{"head_dim": 32, "vocab_size": 8192, "norm": "rmsnorm", "rope_fraction": 0.25, "attn_scale": 0.177, "parallel_block": false, "init": "normal", "init_std_down": 0.0, "optimizer": "muon_variant", "steps": 6489}
MLP neurons of a small language model. Each row is named by its layer, matrix (up: input weights) and neuron, and shows model dimensions 48-111. Each number is 128 + 24 x the weight over its row's rms, rounded and kept within 0 to 255.
After each neuron's rows, "fires on" lists the tokens most often at its 100 highest values on Wikipedia text that the model never trained on. A number after a token or word is its count.

L5.up387 [137 159 143 130 129 120 156 118 131 159 138 110 147 125 111 144 135 157  82 137 115 109 119 128  93 121  91 120 138 156 126 133 120 135 114 152 151  96 132 122 137 108 131  89 145 143 105  67 148 113 158 103 158 147 165 140 160 125 127 133 132 125 173 157]
fires on: "|" 83, "  " 6

L3.up215 [118 110 138 129 121 100 132  94 122 111 146 116  62 127 118  97 124  75 164  94 106 124 134  99 132 128 111 125 110 114 150 133 116 119 134 130 114 145 139 116 138 114 129 132 131 187 120 137 129  77 107 146 128 156 174 164 145 138 103 151 143  96 107 100]
fires on: " 0" 76

L7.up460 [175 117 132 124 142 125 157 121 126 107  92 105 132  79 176 160 163 151 149 100 139 129 130 121  88 123 133 146 111 101 139 165 129 110 153 135 144 145 126 134  98 131 140 140 172 135 141 141 122 119  83 164 143 136 100 154  67 137 122 137 163 100 129 151]
fires on: "." 94

L2.up233 [130 147 134 115 165 154 158 188 109 110 132 139 117  84 153  74 119 170 137 135 138 128 105 147 118 122 116 179 106 105  93 126 152 141  96 127 114 124 149 123 174 126 148 115 151 125 129 131 117 101 160 142 146 135  87 157 140 116 150 139 126 137 137 124]
fires on: " not" 23, " more" 23, " never" 12, " would" 11

L2.up526 [159 125 102 113 115 168 122 135  85 123 158 109 160 160 158 135 124 148 116 139 145 180 105 138  91 130 119 120 118 173 101 176 147 132 148 105 100  88 109 118 159 134 147 103 123 167 103 152  99 132 129 115 103  89 125 129 103  78 111  54 151 148 126 126]
fires on: " C" 19, " anti" 16, " ph" 14, " arch" 7, " Ph" 6

L2.up249 [162  74 120 134 157 153 138 139 153 130 122 161  94 160 131 134 128 133 122 124 147 135 100 129 111 148 135  85 130 157 112 134 134 116 113 122 114 147 127 118 110  74 167 156 164 142  86 127 110  62 121 137 105 118 110 220 163 113  96 103 106 144 129 155]
fires on: " State" 18, " Red" 12, " Arab" 9, " Independent" 9, " White" 6

L3.up569 [129  81 128  97 105 134 113 121 162  85  75 138  95 108 115 133 146 160 167 121 131 121 110 167 103 152  75 168 109 106 155 116 103 160 123 161 135 123 141 105 140 136 169 141  97 133 127 160 117 125 156 102 122 121 178 112 167  97 106 145 139 130 131 111]
fires on: " /" 27, "\n " 12, " Santa" 7, " Saint" 6, "Career" 5

L2.up152 [103 113 125  92  96 145 162 122 151  96 146 147 154 111 105 121 121 155 126 128 141 157 151 114 106 152 154 137 116  93 138 111 136 119 153 104 140 137 126 137 164 160 152 112 140 126 155 134 111 108 106 114 136 145 130  94 124 120 133 138 104 160 147 111]
fires on: " number" 18, " point" 13, " early" 10, " December" 8, " AD" 6, " From" 5

L2.up390 [126 117 145 148  92 113 129 143 109  72 133 144  93 145 113 131 123 125 193 167  99 129 120 121 121 104 162  95 138 114 121  58 145 148 130 144 108 118 143 128 149 126 179 158 147 107 124 129 113 116 153 132  94 169  92 101 116 118 148 121 110 108 152 157]
fires on: "\n\n" 34, " The" 18, "-" 15, " is" 10, "The" 6, " =" 5

L2.up343 [ 95 128 135 170 111 111 118  62 128 138 131 107 110 127 116 126 136 128 114 108 136 109 127  98  98 162 188 112  95 112 150 129 136  41 138 128 138 116 160 108 130 111 137 133  95 188 103 122  95 102 161  86 106 182  94 125 135 190  71 149 146 105 118 125]
fires on: " 0" 26, " 2" 21, " 18" 15, " 3" 6, " qu" 5, " 37" 4

L5.up550 [ 78 105 120 115 104  96 150  71 179 124 148 137 133 107 143 123 127  89 131 156 120  92 149  94 148 139 124  89 126 151 138 118  74 147  94 115 121 147 142 159 174 152 136 110 121 127  87 132 133 114 114 139 162 101 122 120 150 105  88 146 114 131 134 171]
fires on: " Total" 19, " for" 12, " Apps" 8, "{" 8, " Turnout" 7

L3.up394 [152  97 119 155 123 154 117 143  94 116 154 131 128 120 135 116 122 110 145 121 120 102  69  96  96 146 102 150 106 146 119 112 145 109 141 122 109 102 145 125 126 160 166 111 138 125 119 104 128 110 122 116 114 117  98 145 182 123 161 156 139 112  90 163]
fires on: " can" 36, " may" 24, " could" 17, " helped" 7, " cannot" 6, " would" 4

L5.up526 [124 139 138 148  95 106 172 159  86 101 142 160 160 118 126 105 148  71 104 137 133 136 110 165  97 114  81 155  93 122 103 149 162 133 125 184 131  73 111 134 103 121 129 122 134 138 129 112 131 150 128 135  98 147 125 159 141 153 127  64  98 129 123 158]
fires on: "\n\n" 49, " February" 16, " March" 8, " part" 8, " September" 7, " June" 5

L3.up618 [102 100 124 130 161 106 119 110 164 134 110 145  58 175 143 135 124 102 112  95 147 102 142  79  81 172 172 114 123 134 101 170 187 152 113 126 110 121 134 122 134 150 136 134 144 147 126 115 107 122 110 119 155 157 121 124 116 109 186 135 144 121  91 178]
fires on: " 1" 32, " 2" 18, " Smith" 8, " X" 7

L7.up409 [134 123 143 171 106  96 147 139 114 146 137  83 131 119 142  87 143 144  64 149 114 109 149 122 131 118 112 156 144 124 139 144 109 116 127 128 167 132  99 114 122 134 119 107 112 126 158  72 107 162 103 100 156 143 144 143 131 120 157 137  56 168 124 139]
fires on: "N" 23, "V" 16, "H" 10, "A" 8

L5.up375 [130 129 113 174 137 110  96 107 129 117 148 142 155 152 127  87 159 140 117  92  99 148 130 106 117 161 127 147 137 101 163 141 130 125 145 153 134 152 121 132 141 135 138 114 137 118 130 145  71 115  99 111 135 146  67 128 142 138 121 166 161 143 121 132]
fires on: "'" 16, " by" 15, "-" 13, " end" 7

L5.up155 [ 81 104 141 120 108 150  96 130 125  85 154 128 116 124 114 140 110 126 106 164 114 156 158 146 117 115 113 126  82 134 139 126 143 121 131 138 130 102 146 117 162 124 167 108 145  96 101 112 128  80 121  93 112 173 136 116 108 131 116 134 123 134 121 157]
fires on: "|" 50, "\n\n" 19, "-" 11

L3.up104 [ 93 175 124  98  98  64 118 128 184 140  94 135  93 119 163 113 119 113 115 139 114 119 136 141 145 135 129 129 141 128 121  94 120 152 141 115 126 154 123 119 189 130 133 106 135 154 115 103 122 149 133 119 132 148 135  94 168 187 133 113 121 129 125 157]
fires on: " season" 19, " Votes" 14, " Preceded" 11, " Apps" 8, " information" 7, " score" 5

L5.up592 [190 138 105 132 133 139 156 131 149 126 116 143 142 119 172 124 138 125 110  89 130 143 110 119 114 115 151 154 142 120 180 114 145  79 203 148 155 167 139  91 109 137 158 180 166 132 106 139 181  94 106 116 120 114 130  97 127 132 137 125 140 104 106 160]
fires on: " released" 17, ")" 15, " 3" 9, "." 7, " published" 5, " active" 5

L5.up602 [123  83 124 153 148 101 133 106 107 154 127  98 122 169 187 128  94 150 167 124 107 146 134 133 149 113 131 150  91 107 160  88 145 130 141 133 132  75 148 191  86 154  96 147  92 132 120 171 131  98 162  90 134 138 111 108 125 111 151 127 103 115 124 161]
fires on: "\n\n" 30, " Total" 11, "/" 8, " •" 6, " career" 5, " gain" 4

L3.up20 [123 132  86  98  92 175 140 122 124 117 136 150 105 142 159  89 127 134 142 160 142 146 130 147  83 155 122 138 124 122 115 184  96 146 130 144  85 121 111  69 135 135 131 128 121 108 180 153 126  96 151  93 109 109 108 126 123 123 147 125 124 141 133 152]
fires on: " St" 17, " s" 16, " ph" 11, " t" 7, " Ph" 6, " =" 6

L3.up44 [136 123 141 136 147 140 149 155 136  97 122 137 108 129 119 149 160 175 113 111 111 150  97 152 146 112 103 168  80 131 111 102 121 104 111 141 143 107 124 140 115 141 120 106 123 189 134 168 143 127 156 130  84 134 114 135 135 152 135  72 115 137 173 166]
fires on: " dis" 15, " mer" 10, " Has" 9, " surviv" 7, " Vis" 7, " According" 7

L3.up210 [147 155 120 164 159 139 151 143  94 105 156 133 122 123 119  86 142 143  67 134 137 100 134 121 148 144 160 123 124 132  83 104 111 136  95 137 124 115 157 151 146 143 133 112 156 125 159 126 144 111 155 119 159 128 101 132 154 140 177 151 124 138 152 126]
fires on: " can" 49, " may" 25, " would" 24

L3.up360 [163 110 120 127 122 163 115 149 116 147  95  97  83 112 101 145 109 116 108 124  94 105 183 135 139 184 128 159 147  73 163 138  97 104 140 116 122 100 174 152 182 181 132 117  80 123 156 131 114 150 129 102  95 142 137  98 147 122 112 103 142 162  97 133]
fires on: "tt" 36, " since" 10, ";" 5, "hed" 4, " died" 4

L5.up431 [143 139  83 128 125 163  88 130 155 132 138 136 107 111 140 116 154 170 121 111 121 152 117 134 133 142 109 149  83 107 136 109 109 125 123 148 145 127 118  90 102 104 162 150  99 111 146 136 158  70 108  84 123 185 176 139 115 151 124 112 104 155 128 146]
fires on: "|" 40, " |" 35, " US" 5

L5.up572 [117 155 143 145 142  96  80 153 138 138 133 168 118 173 125 123 135 119 125 163 130 158 140 123 158  89 155 104 123 144 141 148 138 106 158 183  89 112  95 161 140 176 140 130 114 143 126 124 170 153 127 128 104 139 111 135 151 139 158 114 163 118  79 144]
fires on: "\n\n" 35, "\n" 31, " is" 14, " was" 5, " Position" 4, " coach" 4

L7.up639 [133 184 129 119 108  80 105 103 112 129 144  89 114 107 115 156 149 123 124 169 128  93 127 138  94 125 116 137 116 150 162 150 104 134 135 114 159  95 105 157  94 120 182  71 164  91 135 148 142 133 168 127 176 147 123 133 121 102 126 125 154 120 125 163]
fires on: " |" 62, "|" 38

L2.up204 [202 146 125 121 152 107  96 184 113 128 126  91 108  97  95 159 116 106 122  78 152 141 137 125  84 157 138 133 151  77 106 133 110 168  96 144 125 106 183 125 152 104 121 144 106 139 103 113 140 120 132 115 112 115 165 138 131 118  94 117 114 126 131 112]
fires on: " U" 20, " under" 18, " al" 17, " un" 15, " Mc" 11, " vice" 5

L7.up194 [132 111 153 162 151 124 133 125 117  96 139 119  99 166 153 158 108 158 122 113  89 155 143  89 111 184 122 160 115 131 149 118 147 126 169 137  91  85 137 145 129 111 162 121 107 153 130 118 119 123 127 106 185 104 106 143 134 130 163 132 125  99 161 145]
fires on: "-" 22, " and" 8, "/" 7, "ed" 7, "d" 7, " /" 5

L3.up136 [140 105  94 136 119 122 130 138 132 118 152 159 132 135 109 126 113 138 169 153  86  78 135 142 114 165 139  76 136  89 162 167 102  93 142 129 129 150 108 121 127 196 117 128 138 132 131 115 149  94 118 135 147 208 137 115  98 117 123 122 148 144  99 120]
fires on: " United" 28, " Ne" 14, "log" 7, " GER" 7, ":" 6, " :" 5

L5.up606 [143 139 157 138 133 122 105 128 131 151 139 149 110 126  98 115  96 108 146  91 122 142 121 111 113 103 165 149  96 130 125 127 113 160 157 155 128 115 184 124 149 135 137  98  91 210 123 119 147 127 199 153 140 140 121 169 121 149  94 144 129 142 125 157]
fires on: " 0" 29, " qu" 16, " Goals" 9, " %" 8, " rem" 6, " kn" 5

L5.up638 [138 118 173 139 123 101 130 124 108 172 111 152 129 123  88 136 166 141  75  75  94 127  96 121 108 109 157 125 121 112  77 152 113  90 100 114 135 118 121  92 131 167 113 111 130 104 130 134 131 129 148 108 118 132 138 105 165 104 131 129 115 165 151 150]
fires on: " ne" 15, " video" 10, " rock" 10, " Succeeded" 6, " Polit" 5, " pick" 5

L2.up346 [158 125 171 138 153 164  57 159 130 175 109 120 114  92 126 134 115 135 104 184 112  91 146 101 140 142 123 139 100 103 107 118 106 143 141 133 164 146  96 122 147 172 132 139 140 102  91 118 136  99 118 118 103 161 112 115 126 155 139 145 190 108  93 118]
fires on: " London" 20, " beach" 9, " Group" 9, " Moon" 8, " Rovers" 7, " office" 5

L7.up583 [104 136 121 138 116 101 117  87 128 107 101 141 117 163 101 152 131 171 102 119 126 164 131 148 100  92 114 175 106 118 142 129  98 125 139 102 146 102 147 105 146 151 110 133 140 202 123 120 150 128 153 124 115 140 161 115 137 118  99 129 130  90 160  87]
fires on: "-" 37, "|" 23

L2.up15 [ 98 123 134  98 102 158 143 140 147  77 127 168 118 133  96 112 114 126 173 136  84 126 126 140 146 170 136 145 107 150 132 126 145 135 117 131 126 104  93 105 135 132 150 121 161 121 137 151 133 122 100  82 135 162 142 123 155  88 119  92 127 128 128 135]
fires on: " X" 36, " inc" 11, " Santa" 8

L5.up358 [112 132 158 123 159  20 135 130 134 113 146 147 141 154  92 136 124 120 143 131  98 132 142 115 129 165 155  81 113 128 110 112 160 123 138 149 104 145 140 145 156 139 113 141 131 121 123 133 134 137 162 142 102 145 151 129 129 136 156 139 175 102 113 130]
fires on: " is" 22, " %" 14, " Total" 11, " Preceded" 10, " was" 9, " Turnout" 7

L3.up63 [190 133 160 125 165  95 147 165 121  95 184 131 113 105 126 136 146 127  82 110 123 167 114 123  80 165 131 131 143 137 102 118  95 158  87 111 141 135 151 126 124 107 114 154  93 144  99 121 125 139 133 104 103 103 124 134 161 152  63 103 121  93 158 120]
fires on: " un" 33, " dis" 20, " pre" 12, " re" 8, " vice" 6, " sub" 6

L5.up177 [155 147 153 122 137 139  81 102 137 117  88 137 128 115 156 155 139 144 116 103 113 136  93 118 148 114 158  98 128 139 119 149 128  81 153 136 157 120  77 139  99 122 148 111 150 122 138 117 117 101 123  99 117 118 214 132 171 160 104 110 133 123 101 164]
fires on: ":" 52, ";" 22, " (" 15, " |" 10

L2.up478 [ 95 131 151 123 164 122 113 128 145 106  98 174 149 130 146  85 151 148  96 152  97 150 128 105  81 192 131 121 118 107 143 139 111 148  96 115 171 132 158 177 151 116 107 135 142 123 122 115  99 143 129  82  86 144 130 152 164 118 114 122 132 148 156 123]
fires on: "Part" 19, " Sub" 10, " X" 9, " Mis" 8, " Part" 7, " Tur" 7

L7.up553 [131 129 133 103 128 121 140 142 107  70 144 140 165 104 145 122 117 123  99 147 146 102 159 146 114 130  91 115 114 125  93 140 143 117 159 162 133 160  86 127 170 120 130 123 158 100 119 134 116 108 102  76 113 112 122  66  80  83 130 125  95 117 144 147]
fires on: "-" 77

L5.up97 [135  90 122 100 115 163 151 153 146  90 155 151  82 101 165 118 134 129 139 145 113 141 129 122 153 129 115 122 146 123 121 109 166 105 139 150 162  91 102 122 150 111 115  98 144  80 152 146 116 101 114 107  82  96 118 103 105 129 130 128 115 137 124 163]
fires on: "\n\n" 22, " " 11, " (" 10, "!" 10, "/" 10

L2.up78 [159 157 152  98 120 116 121 151 145 143 136 192 101 125 110 150 133 127 126 119 101 192 121 126 104 137 120 121 111 108  66 111 102 115 128 102 130 141 110 144 141 120 129 147 124 114 131 152 102 126 155 117 139 152 139 165 125 138 129 143 149 166 104  85]
fires on: " it" 25, " Battle" 8, " People" 7, " language" 7, "It" 6

L2.up481 [135 138 122 115 120  91 145 144 136 163 141 150 133 144 138 141 140 163 118  84 132 143 133 125  94 116 126 117 165 148  82 131  83  88 138 150 122 147 157 155 100  96 111 133 112 167 108  82  67  71 105 104 133 146 118 131 148 152 115 127 150 143 126 106]
fires on: " att" 14, " joint" 13, " ass" 13, " ret" 12, " adj" 7, " Cab" 7

L7.up164 [100 126 119 108 116 117 154 150 136 155 127 166 100 177 127 118 131  82 153 154 147 129 114 143  81 143 144 105 137 116 138 147 121 161 128 120 152 116 160 123 127 123 117 103 121 186 188 134 128 138  93 142 167 171 131 138 102 112 151 119 150 153  76 136]
fires on: " there" 24, " There" 17, " described" 10, " period" 8, "." 7

L3.up242 [101 143 133 133 158 136 113 138 119  93 104 130 157 140 158 123 117 146 146  99 115 150 131 110 134 120  79 139 117 169 119 112 132 139 120 131 105 174  47 123 137 157 155  92 147 109  91 146 108 106 122 127 166 136  59 122 144 115 123 117 131 143  82  84]
fires on: "ally" 17, " However" 15, " well" 9, "ically" 8, " now" 8, "ably" 6

L5.up342 [133  84 136 117 108  91 105 122 184 145 134 122 131 178 123 121 111 114 131 168 124 128 113 167 164 145 183 119 145 147 126 100 122 153 166 200  91 122 102 146 151 137 107 118 120 173 122 109 107 138 128 124 167 130 108  91 119 112 151 120 129 150 173 126]
fires on: " is" 17, "^" 16, "\n\n" 13, " and" 7, " Apps" 6, " (" 6

L2.up45 [139 145 114 154  61 122 153 140 105 158  70 117 137 153 138 102 170 130 116 182 121 120 128 136 103 109  98 144 171 152 144 177 169 144 147 121 124 138 174 131 138 135 156 163 123 105 107 125 119 123  93  91 128 113 106 147 141 135  80 104 112  98 103 137]
fires on: " West" 17, " South" 17, " west" 12, " East" 11, " Santa" 9

L2.up48 [123 100 131 187 150 145 146 110  94 124 116 141 145 105 171 103 114 163  95 121 140 119 138 140 123 160 163  71 123 135  69 108  97 121  80 137 126 111 153 153 147 148 142 104 204  95 134 101 138 124 117 121  93 118  99 153 125  97 166 122 151 133 107 125]
fires on: " can" 47, " may" 24, " could" 17, " must" 5

L7.up453 [118  98 128 151 159 124 119 112 127 111 106 110 153  92 126 128 115  98 109 134 136 163 140 122 152 112  96 109 142 179 142 175 160 127 176 117 156 145 115 133 153 141 133 164 106  95 156 130 123 140 133 107 109  91 143  60 105  85 111  99 116 106 113 131]
fires on: " In" 32, " By" 9, " February" 8, "In" 4, " until" 4

L5.up115 [134 135 129 181 120 114  61 146 125 109 142 144 127 120 110 162 148 128  95 140 151 123  72  95 153 180 118 127 107 147 132 151 165 124 120 108 157 134 123 139 124 146 124 143 114 171 118 130 115  83 122 139 115 118  81 124 126 127 118 120 137 151 186  78]
fires on: " Mar" 19, " Ap" 9, " grand" 8, " Lo" 8, " Cr" 7

L3.up293 [138  98 128 141 106 143 145 137 184 142  94 126 108 103 154 129 136 101 123 114 122 111 114  99  85 112 128 148  78 127 158 148 138 149 157 137 157 136 159 123 121 155 148 124 140  62 133 123 118 103 137 105 107 151 131  90  89 130  96 139 175 157 131 130]
fires on: " =" 25, " United" 19, "ine" 8, "ma" 8, "grad" 5, " 2024" 5

L5.up605 [ 86 130 129 144 154 150  98 122 126 173 114  93 160 159 106 162 130 124 132 199  89 131 113 122 167 112 134 150 134 140 169  96 113 127 108 135 132 103 145 168 113  89 115 120 106 196 134 123  97 148 100 116 140 140 153 140  84 159 128  83 135 109 116 109]
fires on: " (" 25, "19" 17, "%" 11, " 18" 4

L2.up136 [134 111 120  98 139 133 152 129  97 130 111 137 106 124 154  99 124 138  95 150 118 125 122 159 120 170 158 138 153 111 135 156 125 117 115 143 122  98 109 115 144 120 136 116 135 146 158  77 102 133 121  89 131 154 133 124 152 108 156  77  68 160 158 127]
fires on: "ame" 13, " appear" 11, " story" 9, " known" 6, " information" 6, " English" 6

L5.up513 [132 139 176 123 100 160 146  87 147 201  94 103 139 122 144 111 181 156 162 149 138  93 160 158  60 123 163 132 138 144 149 144 127 134 153 132 119  97 120 109 102 117 138 130 118 107 109 132 144 125 163 108 125 102 143  89 153 101 114 134 110 123 111  80]
fires on: " was" 28, " has" 24, " had" 15

L5.up87 [147 156  71 107 186 136  96 126 168 133 131 172 129 162 142 102 118 124 108 179  83  87 149 134 106 158 151 105 152 102 138 115 117  72 128 167 124 136 113  87 140 152 118  93 113  94 131 126 151  86 134 100 126 131 147 132 125  91 109 163 111 129 127 152]
fires on: " as" 20, " |" 10, "\n" 10, " :" 8, " released" 7, ":" 7

L5.up64 [128 120 115 129 126 138 115 119  78 126 107 122 134 117 132 160 190 158  64 111  72 104 145 120  79 153 125 134  89 133 114 109 137 110 137 141 112 133 133 145 143 134 130  90 169 128 149  92  94  94 153  91  84  98 118 170 150 124 176 139 147 141 148 137]
fires on: " would" 38, " could" 14, " was" 7, " did" 7, " t" 5

L3.up421 [118  82 158 134 122 119 142 152 104 156 101 136 145 126 139 130 138 109 128 107 137 124 146 137 115 118 156  76  77 177 114 134 129 146 118 121 135 130 173 132  85 125 106 129 137 159 141 122  93  96 116 125 118 180 128 130 117 133 157  88 141 109 130 120]
fires on: "\n\n" 57, " There" 15, " there" 7, "There" 6, " adj" 6

L5.up543 [115 133 157 119 168 143 121 102 161 109 138  98 143 118 164 119 109 129 112  93  84 175 152 151 111 130 138 157 145 152 111 168 117 123 115 154 156 135 132 140 110  56 132 141 129  97 135 149 124  77 113 132 132 104 138  82 113 132 120  93 132 151  83 137]
fires on: " in" 36, " •" 8, " fair" 4, " after" 4, " lost" 4, " outside" 4

L3.up311 [119 107 118 137  93 124  97 102  76  89 156 131  93 127 122 100 131  85  93 108  77 115 125 134 127 103 107 158 136 147 140 113 136 137 118 123 105 126 145  91 105 113 134 175  70 187 123 118 135 119 151 128 154 134 127 163 167 117 123 139 108 160 163 104]
fires on: " 0" 94

L3.up468 [126 112 128 158 132 119  89 124  91 143 170 114 129 159 134 116 143  89 115 146 131 126 112 147 116  79 101 125  88 128 123 108 102 135 126 151 171 163 180 147  72  84 134 166 127 143 115 118 144 123 115  94 130 138 134 124 110 148 130 109  86 168 125 112]
fires on: " Center" 20, " Officer" 9, " teacher" 8, " Director" 8, " architect" 7, " owner" 7

L3.up216 [108 144 118 132 127 133 138 108 146 132 131 150 151 120 154 101 119 137 117 132  99 126 111 130 115 144 118 101 158 118 108 148 131 136 143 115 113 130 149 105  95 108 122 113 132 167  73  84 128  40 116 103  88 100 177 159 119 142 133 117 141 113 132 132]
fires on: " most" 33, " red" 14, " att" 11, " reb" 7, " adj" 6, " expl" 5

L5.up366 [107 145  93 164 136 140  91 125 165 154 128 146 128 106 115 140 144 145 118 134 114 126 104 103 146 126 146 154 152  94 110 142 150 125 132 143 151 155 100 163 148 128 106 100 169 156 109 131 112 121 121 103 138 135 159 153 121 163  94 131 125 131 115 116]
fires on: " (" 24, " /" 13, " 17" 9, " 18" 7, ":" 6

L2.up261 [132 107 131 144  99 118 110 143 134 141  76 130 151 113 173 145 169 162 116 140 114 142 126 157 104 128 140 104 146 125 142 144 123 112 117 145 111 130  80 103  91 144 161 132 141  83 124  97 118 131 122  97 141 152 108 138 107 108 117 116 124 120 103 148]
fires on: "ff" 24, " South" 13, "ang" 13, " East" 10, " Cup" 5, " Squadron" 5

L5.up351 [107 145 119  94 142 163  98 108 147 103 151 126 119 106 110 137 143 138 132 100  96 125 141 130 132 134 161 137 147 120 131 112 117  94 124 199 195 120 137 106 150 121 114 144 120 109 110 120 146  69 118 133 100 142 163 134 120 107  90 152 175 171 134  81]
fires on: ":" 90, " :" 7

L3.up436 [114 139 126 112 162 162 187 153 163 138 103 143 109 128 174  90 131 138 129 128 130 157 166 161 139 178  80 108 136 104 138 157  87 105  99 118 164 125 139 117 136 136 134 126  93 143 126 144 135 137 147 159 112 132 105 159 123 143 123 108  86 127 137 124]
fires on: " per" 18, " Lar" 9, " rel" 9, " Ser" 7, " ju" 6, " Wal" 6

L7.up457 [150 132 130 173 166  80 159 111 191 123 113 113  90 149 113 116 113 117 124 153 113 144 131 115 108 168 152 159 145 144  98 154 145 135 161 165 116 107 115 142 131 116  98 142 120 113 163  84 138 133 124 120 184 101 123 116 118 160 116 123  73 141 129 144]
fires on: " and" 38, "." 19, " by" 17, "\n\n" 10, " /" 8

L7.up286 [129 171 121 140 124 144 125 151 121 130 146 134 130 154 138 128 121 135 128 123 116 144  98 131 134 123 141 135 137 109  70 110 138 121  99 114 137  90 168 114 119  76 157 147 117 148 150 108 136 112 105  91 112 152 107  86 122  74 130  79 102 118 168 118]
fires on: "-" 36, " |" 13, " 5" 11, "|" 8, "  " 7, " 1" 7

L7.up524 [160 202 140 129 135 147 105 118 109 125 126 150 126 108 124 152 154 156 131 119 136 146 104 179 115 136 131 171 102 131 122  97 113 118 169 103 166 123 120 130 139  70 153 111 116 133 159 129 160 137 151 117 116 135 109  70 115 129  94 134 102  85 117 122]
fires on: " |" 60, "|" 35

L3.up257 [110 167 155 168 110  55 106  80 133 129 143 130 122 115 128 123 112 133 115 108  93 102 150 120  96 119 150 110 142 128 159 164 122 121 148  97 135 111 130 116 134 131 123  84 136 173  98  90 106 141 109 105 150 136 165  94 157 140  80 117 111 129 146 137]
fires on: " 0" 84, " Apps" 8, "-" 5

L7.up420 [138 153 107 136 107  97 104 130 162 123 159 135 140 121 122 126 140 164 138 162 114 146 112 111 121 163 136  93 114 144 109 122  99 147 109 111 184  97 107 149  90 114 144 127 130 107 163 121 113 106 139 128 112 125 123 131 128  90 134  92 126 165 100 164]
fires on: "1" 19, "," 15, " 1" 13, " two" 8, " same" 6

L7.up630 [146 123 118 142 157  73 147 130 148 124 110 133  98 134 117 149 123 124 136 133 148 148 140 133  90 127 126 123 124 117 100 162 128 111 162 130 156 125 137 137 122  83 111 116 155 112 204 142 104 141 103 166 187 178 139 105 145 114  84 137 112 117 115 138]
fires on: "." 17, "'" 12, "ce" 8, " of" 7, "ando" 6, "-" 6

L7.up330 [122 109 122 148 167  90 138 122 158 131 139 141 147 123 124  98 118 171 120 108 106 116 138 128  79 125 127 133  99 132 140 143 163 157 141 165 130 129 107 130 135  75 139  86 152 131 124 141 105 148 112  80 171 156 133  99 170 109 119 107 111 114 146 129]
fires on: "-" 88, "'" 12

L5.up5 [ 81 115 142 139 122  91 138 112 120 114  98 124 109 121  90 151 109 108 162 124 135 122 141 110 165 112 129  95 124 102 133 150 154 134 153 148 152 167 110 124 133 121 146 143 140  74 174 114 156 121 155 134 129 162 165  82 155  74 116 134 126 145 148 146]
fires on: " the" 24, "-" 15, "In" 11, " in" 9, " This" 8, " In" 8

L5.up112 [112 116 162 171  81  97  76 111 131 164 143 125 164 170 124 103 123 112  72 158 118 137 131  84  80 145 154 139 107 154 158  97 153 103 121 135 115 146 115 131 100 124 158 186 149 143 117  65 118 113 147  96 154 155 133  91 139 124 123 156 116 109 132 158]
fires on: "|" 32, "-" 24, "2" 9, "0" 5, "1" 4, "5" 4

L7.up212 [174 148  92 120 174 152 127 150 120  64 124 112  97 189 129 149 107 112 157 118 174 158 136 154 120 127 134 130 141 100 119 131 140 173 111 115 141 125 124 104 117 113 164 118 124 160 131 118 122  89  90 107 147 109 138 129 139 111 173  92  81 123 112 117]
fires on: " |" 35, "|" 20, "  " 7, "49" 5, " Pts" 4, "41" 4

L2.up52 [112 114 115 153 110 181 111 131  76 118 127 149 117  93 136 121 124 190 142 162  85 100  75 125  93 145 139 139 101 137 133 106 141 160 110 130 171 110 170 121 154 143 116 101 193 114 117 126 135 102 112 133  97  97 116 132 136  95 147 140 137 190 133 111]
fires on: " may" 25, " would" 23, " could" 11, " na" 7

L3.up158 [123 111 169 152  96 158  90  67 131  81 160 152 112 147 118 142 132 140 136 118 129 120 151 100 110 109 138 155 114 123 121 182  99 117 148  96 158  98  98 147 143 125  93 104  94 157 140  76 105 124 130 151 119 121 162 126 166 117  88 131 136 135 118 133]
fires on: "-" 45, " On" 12, " when" 7, " until" 6, "On" 5

L7.up175 [118 146 102 122 170 139 140 111 147 183 117  62 103 113 177 157 112 136 167 122 107 139 120 130 101 113 110 129 130 111 155 144 141 124 155 126 152 109 129 177  56 153 120  87 104 158 148 153 154  83 104 136 133 149 135 138 137 126 144 117 166 151 107 121]
fires on: "\n\n" 31, " life" 11, "," 11, " career" 9, "\n" 5

L7.up466 [119 135 121 134  68 128  71 126 117 165 123 119 121 175 104 134  97  99 155 135 180 127  93 134 137 142  97 142 160 130 126 127 129 136 152 149 115 113 161 137 147 103 131 134 114  90 127 106 133 100 103  91 145 132  93 117 171 120 108  73 104  99 132 122]
fires on: " |" 82, "|" 18

L5.up183 [137 160 169 143 130 113  99 127 111 142 126 127 191 121 104 112 117  76 117 151 127 140  92 125  81 144 146 123 124 170 143 103 120 142 149 144 183 134 116 154 111 136 148 109 163  83 141 138  96 135 143 111 143 143  87 102 146 109 114 147 153 150 106 137]
fires on: "-" 69, "," 5, "k" 4